Weights of a small transformer language model.
Architecture: LayerNorm before each block, learned positions, tied embeddings.
Training: a variant of Adam for these matrices, 440M tokens, 6710 steps.
MLP neurons of a small language model. Each row is named by its layer, matrix (down: output weights) and neuron, and shows model dimensions 0-191. Each number is 128 + 32 x the weight over its row's rms, rounded and kept within 0 to 255. Numbers have three digits each.
A block is one neuron, or neurons of one layer that tend to fire together. After each block is what it responds to, as a language model described it from the Wikipedia text at the highest values.

L11.down334:113102105113075186108082078113175154130131183150056112110119156080059110150125096144105143127095160131136118090175111137148092083148112059125141111177164153132171104180150204103122136123140106103084130130122145109124199132137141087138085139230109145146140116167167186180127102123181111173128122123183080121180194107109128119114135063116154086184121170197114173171125155166175091112149101171113118199132196177122140124109067141111143098119092136122074152157126144107126131043106141120141153119143173108152130062111161129199117107124153171132118104126110122099100124106134124120
L11.down564:148120141066107158145137139122138122126109179171134046140110105056099079140166132102081148154108176181087072168116183180164138125138173163103159127110085146126185117126124138069151104145080112133095063137134153134112111127123141091169161103196137170174131140146172108128194122163091086123122150124159144129163170166081115073129152105110121168153113082142096118181078155132110102125076157096116121079078115082111163159089137146135103101114111147141125158117113096095156098110063086200103143165156140138213107089128103106169131100077139120095108054109160094133136185183143126155
L11.down572:138114134123083153127188071134131181084103152138152156128157107110152066113186105138138134116118134123116154153166163123150148161125175147122116126117128111145115156157095080207107123133164179104191108097116104113140080172089140163140118139115113119160192176113153159109135145136143173163063072143161197121107109119092119094103074091157138212120145079119113081140108154137161176176132089101146107175140198118152094160131203119107135076152074091130176153139115116141105074109167127064144074122160131107066140101121149061132149133122126142046116216069123163070120119085117146112
L11.down695:204134102134140128110127129112149147131130133159145132150124217136089172149101158131145140120107133141065169081108098116118130117102140147117155118197131123139126140204165122170067117085166125158163131110129129127124163151077188053117171139149161142152160100072110191177153148194139133135153133104139155178160166109121108122102075070101152108130119123123143185093082120117103102110104152160138107172133075090096118041093068124143155136137105136111054191204140198125055093113096130142099147112138153115077048122135140078212052108130102150109135096140138135127122090113116081099
Description: Person occupation descriptors

L7.down11:133096086107127134131134097126121092135107141110148167078139105152087140086143136098154107108118081180185167109108142157105162169157063033046109099142133116130132125120144144123161112170179135057167099170156109132168051072182119084103141124113118121142135122168150107127112198118180124101161146089117141116131132120125147103100090121163140185113135127127150171171078139071156134169117174112146077184130122129095205143195145074092102165168178094183150081144147124106202127099133169111130104117173089169120069105141101135133141127105104102098151140105084112153111148181130211104
L7.down12:190135158145107110117126142107106119087137154141131109122166159188186121112160121142157128082134109073129134065101131144184088142123137160106124130119110156174137136130121087126079080201165088133157200094069114105182195085118193142167129136151135150139129096110097119112158088101125110092068130154085091140105080151123094137097190121139131138123130143111114142081158115154088148095082142100174136122174138078146194123099147174182147134188161127238115100128104163120082107141106172156084145078178144183131138055159180107135111072152117091118085122133184058086101066125083146101
L7.down49:097129179114166094085145117145081138130203148140132156159151154162202125171090166162113086119127118137120128136165129106116144153120116159147117170158142133152074130148107096093119050095070155131150141095160142104171151158108093182163092155183107167130144127152127108157117082154172092163127097148123150096170070135145163098066167125136145105129169172124145104195096124127122083170054150101093157144181158130169124098119183093139080047085133100142155147116135135096161148144118103137128061093094104144187103062126111108085102121143132130126137107106224117112142108131192116119
L7.down65:154162132150163103158149188153136143129146132075157061132159115111160146133121091131171185067100125077157110102095157071171128152129141145109082105133156210129161122137132097100100194126180094129117110098124113102155123127119169110122135103100069137113142182145132071153165079096094092159136188093114084143093115138116091111105105134110106126133090114107152152128136101142141137107105106117149189129198166169104152168111165142118115121069152145092227072155156101205142099109133131128077095174165136104208177123147064130109135151088126142099200057156110104132099140159186104163
L7.down227:201206125069151112094154065124126120076136123104099103129117158139149143134071137125121091054127126130193133193155144122106128083089089141099149122094146094107065110150111121157184124110078159091137115111107095089119117129098105140112131115172120185152126120154149135142102134178133106166122107104130142094162159086133112175127095107182165143183153112150129114113105080155074143168071123178170110135136161161101209128121110125118071094158133165090117121182121177145167131102147107129159181107137125118139176158140131080162143117117103087045121142157100095163079104205137108153
L7.down250:137125109191095149073147126118166173110142149096088102164160163067080129136129153120127148158142125162117143140130149184120148144141106157174086151117149153117115109151105181138099120127179118147188094139119070139125129142104114147091143076104122140136048164107169157115174139112067099144104122112142148177172115167117073110139123166117114135084172101116133106155118140155119177062095159115133096082127086158140124086168151135137086082151120005132161118128147131135138097103185169117105122176129054112167102122171104102129169164115098111151142134156108146141151086038173069146
L7.down318:161127146074108129165157139184074179143090139151116119173079076129118103146108081103153144119132090128180135140121126095117084179135123122137200095169130125174131119109078077090137125124168136151182050139108136074141144169149122138141134104147070152118101189142124108137152062143092100109124152158137178121121133195098128120144141142110152162189174115121087144187137130140163136130081154128130169133158121119092090133170118144147160099162121181088161137116089106155082134144115055128116046110142154183081109108135035109131112143163112169155169065121122094152148090130097116152
L7.down340:142094173133102145201127108116136115166055154113146128126157163099107121140063099166116143135081104094147119076037158125121119103134138139144109179107108104097088183136141072170138160153110074115139162087129197100081130089095178149125070157157125131111168100193103120091171129138194145169150141095130136108110073133117128138113154087138075177173112069151108132082125168123070126144109195157132096102141093132091131186121125143161103137134044181169094120121104090114149145151163112117130146162126144189147116204098079121120100170141118180145189170089120162159118094137117124141
L7.down401:110194072122130145134082112134097128110132110104171165110156141143112153122082120171081134123090114127173150128111125107166145203100187161115159075157130114107146098128176144147081043154173111129146108125111092091066184081101081152100169154034148134111170097098126150132120084113132127168093195116082121119074096135135115136100101152079173131114121073136146107068149141160156097071099182160123069099107133170113148118113119103084123083096140177139162132121105167120128087209128184112108138133185117162118167142136166152150086181112157107154095111115150106128062118197084134161
L7.down480:112157126105156157166159156121062144154148122102107078106077119083109059157144147122071112094142134105139094126161132170157150123117105115093100081174098127147136095144098165105088125205132150168134158120112099181088140124138186118093136164125092126195126126154164107195172103181136184165116148102085116145119117182138025109140114138136096130122102136162074109076093119142174079063124123159197116154173149159122167085145127236095108078138115153133081134107197140121101139066127129144087144123153091141127134110150167106162177113161141174119200131126131099077121082112139131121
L7.down535:159108150128122124141117093130115112136205135132121102144114089106129161154146107077112190115143143200202097129144146086155118130148136082091098138151119097117122179153135120167177163125123079167074142145117109119140105108125103042141093161097128095099182138112135090108151111117178151142126155148170087103114132167098136193121181139134069133115150116119171133144106080152132114129091131187117075076129136109093098167057139148150130090111114125144124153103107133157127094219049098131146163136122114154106142076145161107067106110096054112167175142131108161143076074139179122151
L7.down568:096120151155166151083134091132132095131091161107082093144163171154089132166133102168144120080115131121042144168168165051151155139144107118118083153152162142165145150045137101172112105139080143178139119124099161168109107151122142106148114157154117158109105090143129138094157116138098123169130155105094199144155086101140148085141162166080147111105117086112146099122083116116180170150146065138072125119132117167133139119178141081113087159138107106128135092169103174085126146106161141173146145145156137127173186132163134108158125153118185144160072112147099057102136105174106170079
L7.down701:160136156088131116156166135134073092142193209151161099120179149116105126153126136107105184071081112131157169158113156205118103107164114088137095138093144186176150168122109175135131142133159108131121139171131107095153104126124127128111089142113192160057085118072122142177111145105112141134104208186138180168165157080087121147131118144043164076125123160046131151121116092086114104115088082138103132117162134132134157113106141111138159162159155102080151083066167155140080091082146137111142100097120110116128157029159102109092174081132120142125103139098168108127180125114177147165
L7.down733:164145125141113136118141054187154091127040179113154088123178143113135090090114152131097132114103135162088125076102092086156102118162166091118143167154102138082101155120116071110129120182061111141102160089149141169112184096145123154133152134067141157146162103152108103151173186110094092165161155132142132101086136135084104151141119128132128121132137133193072135145082130154124179142139161130108114061155076160125185134143063121127150140162140123081109120150125161075121133192106086111161075113172205210143165146100070101170113109116098132178104170081164130136132113130121133129
L7.down751:106151072108034150128106167096139128140133103136146116101107132155104149142160131130177121059128152132110105128141118100154133129152207143096165125180133126160105080079134042127115105159170143087134117124130144120192153144149145122126143096086189100191104178143178147142131063159162135150120119096114091134185151154133138090069153103108147115115144198180078070146108132177132091122129116109099146092134130127129103157150169179096110150075188174112081134083144075152167108153140126106110105059143128143107131166145169105147108114052138106074124050166108141088121093051152162115
L7.down886:146131133125125156152142080142163156105185117168080131053119183134122105109169136129042081145114049160139048095170091155112083116109096167098140148140143105116106123145091136100120127132141122151134205066129099089124148110082142142069065139142090136087122115106137106189119105187119098135146175160157143144099131138027106132087144140152078120106184158162100148128166187141105127147151160155140191124124118125125144113128158129151120096157115168096122179131145143058094161197175081111088155113116136152141076141080160082134200134198142140155094118084143149125174106160148090100
Description: Determiner after verb or preposition

L9.down89:171150101171122129118114082122063100151123139123122135126078149100139107106118101142127133133099153106110062081093129119186092187100073126147076160163140106107148099159153103112130126163169101092106158045111065094101136111114129102064193101105154100163156159120147043097134112075126152140150151159228137088101136149088186117134099128123117170126165097091118170168205208140100177169185125091201200109113112143103115123141110088124078119080123118182109085153124149117145188145111110111078170122071150131079173154126144153092134136138151131168149089158144142125140118138135128110
Description: Day and month in dates

L11.down47:096168086179150149063182118150156108110099142127132127101086160121133156069115121113143162132139096165093144111122146120160125116132104151165092096138136147103129130093097142080139071100050152153180132153162141172098159138096107088159152086176116137122124141092129156117104103106190167090167152129109146153155067094127090099124136118097113107127148150082102130111103147147097158102132108106118143139127099131104122100157154157060128116082000113116144108105129083129148173062149108152176120179146163107124059132143134128115159161144153139066107149166115099132121255178149147142
L11.down96:128156107153159103076146119119153124154111128134151131147084114124148142097116108141183187132131100198113066124090158142139121129152131159152111105157125166111142089151093129137139089126089122144145134130148115182098137127091137109148135101166141142107132126083139157093118074130163155110151131142131159142140100111130156100083174129105110140103106157115147158130144158102088099110145084088126130134083133100111158101146154145111133131105000110098133098130152102125161129103131096137101103137100111088159100117155115128132160143127183076116147137153119145147097255178143140162
L11.down180:083109132128088188137137202118192153107134196103157159134109070117168174124105039136127147145147139120078069146085154120136066137146099166107172097138107141123190123144119095078197108153126081112090141147196148154122093085097157051158125065149090102139135156138116129097151102112136159074129131136118169120143165175147145099122157131133132122128118100081139164069132136090126088163092154083122131132141138140100124158090150176073119115106112128132079126078168104076109154132115128132165103104120127144097134153176142117141154100140108115147146152054162153120123255174102145151
L11.down873:143142126151134128081165123129175126137114138118119086156049103141157136122145076134107153120172108222101140135126149110150153134129106133140182131176123196122152144090092147087141129144092141167150118125145156169106137160139116122160148105173160110101126131092134125125131114113166155090136184176110133139165146083140121112103163088112112114127146133123171149133148153108110134119133105110121119100127093111104133105100185144134117129114000110098161119137164125147123137082130091130095127159110122078153128137165132105114143115170154054129163084121157111144121255133119142183
Description: Paragraph breaks

L9.down653:105132125164057113096149099123074101086099107142142190122152079188112165135070163112134152142122106137098132126168162113148117103105116113094140118121099113191121130097159161111164118173119109133085117113157118119185150104163144122088126104096153190204103111177162138116149144121080123198133093198120076118075137128133148081143128077132125087140121113153089137115175139147120085106148160176126059175141183114138157154153118116139103148156171124213116079151165117095095120180140190113104187127068117072134077097134160160155135164103066164166151098123091160138129070183105139153
Description: Prenominal modifiers after "the"

L9.down435:146131105134101102097080153115100111089144133095110170089157171174142110149165060106050165073114099132032136133171077158145169174123156148167169152174147088132062093106155085095141123141103153151114114126124136102161124167117144099092132106111116123145108185079124068188106113150137152216130134126142196087115113115113115083171129149164166091109167124150118103078114172096081169081115154100112170118197168163141158117158145135138123106109179110138107132148114130112118078168146113109133118141135151147131162113079140168158096116153119206116081128045118134150142078157164151070
Description: Articles before formulaic nouns

L11.down74:144140175134080123143148113144169147036089126177172123085161096133158124128148163101129086132127143122152062156199104154138109123109139142071172172119131098142120089108099124175104130121163144116145100160101173081175080116095098142116178079132183106187024106140148149142128137181132156139150149158170166141114109145105123098152119141115096151126163147164120160191104075123101110157128176170168088071124140141076116124101095113108149109163000143170115127100154098127084038145143199119129109157159130123114133143193131103131126139093126195111134163080119102127114083141080127146
L11.down274:105154118103132147118090134132116125180119157168140146143118126126126102114116116113151113150175104173154081117160091162138137125139165149127130141149139115143169117114143150113146121118164108104132194083151165073154123096157127059112120081152149095080222077104108181163147155101108131168117178128120120151070127101167133134139170122167151201104079126179146142108071043082119096118163147070074157108092104158114152089162109170085117106150156149113157080124095104149087126149105086156084185086167096113160079141122163157134087154136142158067185090163150195174099171124173167129
L11.down304:173151057089144140142103147122092071124097140129137107145170173133104099177134171118126169136121159138131084179142120127164116100155131143094135095108168110192060149145102110137117112083153170086084116146116088143096127131141068142150150117075152093129215117186159115162122119105156140217133109123141174150100051140122172137071165120167154164129107113080163161089124125139138089108164167128098088111144145116159125161114148081125074154099057100158123114139095133098135155163137134135167088163116121116175060147200162104109114210145145132154127114069101140144109089172126126105
L11.down469:110141145138147113155125150138146083160124131108118230103191047142109164147092100125206095148116128123160126133105099135175123147055069105140166042129098108122103126137136110072125065162109115120132159094117158127126091059160100143070167091078070159127124177153153189139117097150097105116130093172103134119125139119175193122079141133114181125145139142164137187123144102072118118104112153166091173128144163110165154160160127149129152131128100110162122116107147104146117109170114070190135043151077094193152103072131106107120113137148156138115159135106121136079141181030130159146
Description: Post-verb objects, table cells

L7.down55:101151129169133094168151124179161112130098133118138122169203120112044128112086158195157121128082112098124119123155151175126158111076159179111145130052134129157118149180089123105109116163165116171132162151021118086097159180086124119077118096097177132122169112138161111180120158119076166122150151104128161088167144120103084117103144070165168114147124180169169145166095147136070152142064115120075172105132132179173085132156117146085156135166128148092166098173161170107134116152142125200109139113143151100145131142155111166149070123066116063080077136122111162104135109156150072176
L7.down115:134147124140153136113083149163184110137110109107130113122102057078104158098173118168140109163111128117160115160085138173120149095156082170146138083159121176141115111065109119141123156059106120116135130168175120136146051107102183132119129184185125082165148106182205141133104128109154177122099124149158157101186117151168152132133168116149137152117107109084125142095158165151147106121165110104168081119083159133122136115089200147110153091131152045129128075144137122106202090149126092131094146070112112163124080088129084113072112117101115119094145089109113140130153086197195163117
L7.down128:152132149114110097146100182112101106183165185154159136179153107141152167111100114094116136142130137151137000128117133166108152095144095119167175104083133153137139143130101106031113107128113118117180066114107127141138159056145147125183083110082114097160194153136129139082160110062176138131121104131119092139135153217156142166124122101144122091151115082135147114170142083129109153069167106104099091098056061065145123135132155170115116169169137121132109109086184126139125097111112096111157200085157136149154075112148094188122186128148190122151103095184105128180170148104151133164
L7.down139:095147141160075149079175162156117194178112145101152078111164085145123087157150102144176084079150131112127144033090117090190138153146153160120172130095092153176129135138107172105115150172137115158133117104126130108172149035098125078149175134110198127136084140147104076145147091140133087130215107115086104116096164121148083162146139152122107139150129140144156094116145152127154071123156134132146056074177137178134127144134161094062106131078139136107144135147116123150105113132101154087167153112093120192090112165148138144097160043080064134167102105137132159151125096098106091178
L7.down204:145143132128139130150144121116140198104175107142172109108135179168051088149149194119205143104094131115079101089094097071136084147103140108133078112123131128105142117138145123120128089122123109135125178162134136168101143143151112179065139190200124149128112114187175155118141148084153156137058137064174154077057063133057156137149111063087102133139184125162112183110113118089109129104173128177050152148124149099063150132101128158120140177125167064144131142166083178128138113129123159193196090111088141141075142176132130093135100106116128168144150159145129114114138142084093138108
L7.down288:126126115146125153149086116104168157175127107096176114165187127110131026135143148151138100080136141159077118163139188113145097173118115084099159135144124187192150110146125125026158099181149136142122081113080155133166112119165108124117114131142127105092105181173125122110072138162158137085030083131136116157178119118115153134121136111131119174139132131131202153110029109123091170144092126115147145094123094077102098070134121147069127091135150076100131119125087124096168158136124151202154130183137133134155086125110152145166076140070135144105155129062073123092063159114099145123
L7.down344:109124111178108128161160067140151115120087132125144101074085164121127116148111168116086087186136128087123123073114139120165128191157118139089170163108120096143111141074155128077112126147203143133135159114144083209153135173162104142193108079091081162053139169134097095146079122099086091060134161126131166117156165075076126149171186119100097128104116081070144186133111101117164186190176168136142179085183138085116169153132090138182150163099110088121122123118112121105151090150127137147116098169185139099075121149110110142129135136131143147131192094089122160087172070091109138177
L7.down382:140096152073127093103165081145137108115096121057147062088165130101040096100155149120132146088194122138153133188055150126133103097138157097144078145157137135171115138072116093115176148135101088156107172132110115084175147118151150143110137102244098100115079123149141104117143071150163066097145042158134080180091100156129135125141129087161155138126188115064114155115129150106191183066126145103140129134137123130133164129173072093130092102120161120148131142154113143104160151143173108132175124130174147113141134130162144157156111092098128106107136107095127076138125118142069101148
L7.down422:131146156171087154124144163115115191112105099115153142116116132143061081185093136094151130110178085113071137102119121100158117106114143133109164116087121171134112140214154165163169153135182116138158052121108145144153089175178110176101188161169159129047081078126108091128104148115161140114061108100093146185136080087108085184204107099113147128109111138134150140167107155201158115167100157163109114126117122199143177103051143093100122111126122146090120110155095141138140124139166151121102074136093137103159127138114200114100136092120095163137076114077119150111173111110174120143
L7.down528:096105074102171150142116169141095129124143152141139147090165109105159174145158174148135102128154169104109130087085112186158138058158126163089152114147106172117135155134124111117140182092128133169131160210168118163097097173114120173114104148157150189130156141123119153109084115143119118106103143120100166072169134136138108190172101121134151108140116116099127173127127145146109106155122133123117120124148120065090095084086140169134127137078220189002049139114134096159118151116055077193093120114141122172180084116151101115113129136133040142161175112115139150097136088084119133163
L7.down549:152144146175087124118123120125129110086105102206178114087120157179142030148136113117097123110135124156094170083149123077254149117139122091058110191160139105144129121091156129101121142095096049119141126172106098147163118159128134107157160168149133153117142057162096134141151152173151120118130083125101141123141118133111101144214184094104139125154173111116175156155080126178083152145138142078134080139161137173107093135093111103120149099085162132142126146123098097151131133129109121109083091140152188161140139148123149103122111086081112052064128147128136189117152120131083112139
L7.down570:135145076102094149165110148143150094184110119120126116126118162108125111099183138080097170117103135139111064108109125133187145138151091094173109125165113143089167158144113111059102120103147146106167084173100149168126130156038096117068116112133142126158092170171134165154111145136141199155138189081165174153146193087128193137157136158094158115109158124109134154117130110108107204090135130121134152156145083147129082114104077145107165110122128140148125128141067105133112104121140134097070150085103154149078124065130102146181119144155093087126092142120062164129147045160066162172
L7.down681:144173107085138088162113105173108140093088079139093091130102134134088115165113145144163091074142130100107182156138157109099070154037135107069168130119138136114176138072151123129139161147149120153136083096177132055130132081145129098022141110192180138110067112160106093137097174128101100111066160129127121167124148152143101135132129137125134134139149166195145130073157096100126143125107140084109123132189075196107129107127127113086138104125127146133119106107144165137140115095130137176087122121135112073128147099174165093186177168132141177136163141098132122071131100158079144084
L7.down767:141122119127102076143137157126111124171088162172118119102139122114176119072117117130085115097086114138140117161180097101122102111171163103092146119090126131154186083167122119140170168107162145194129173213134146163117186170156127159116167162077105131114089135074093135142172151138135096158128100129101103126105179123151118127161095179122129058185069096088121112147134105124162146152102153169149136105194137135103070115121153118149125095113136114092164100138116082107091114203110133169124161162122138136149177170106141114188024124095144112146154162119078028143100082111108158113
L7.down866:183222139180174109111149165080136133117128120113154138149101131119121148118144110091106148092114152120152139117107117229176139174129042230158139052124161151134161114146150126149101088095141147109116104155093149134145081127123157139116084131169103056149144080110103171156184111080123098168146136084098171128134121120139143113134150140112210117091154133155158081143153163072101113109045139133111106057122101119109112107068156153139092108123127103120208116135130132151073107099111126127146145128178119179192123166132150094117109121118174141069129133142145099080091117117164156170
L7.down870:166110156120125147135141156116047140147140109076127117092132125102086140087150192097064145106113115164127100203131110130163104199103112123144090171151119171136147171119143149157131134165140148140091156089141133128124141105188160065104099116100130078178177089183081067094134092098089155147163135092162076113135149136073129131160145130139122082194155122133167120088145152126129152137123093118100136127156171095114122160154179122148123156100106122102100151158095137137066115151130117119125137119186176096153182071100163072168117147085173166145174207132151117093125111058114122160
Description: Predicative attributive adjectives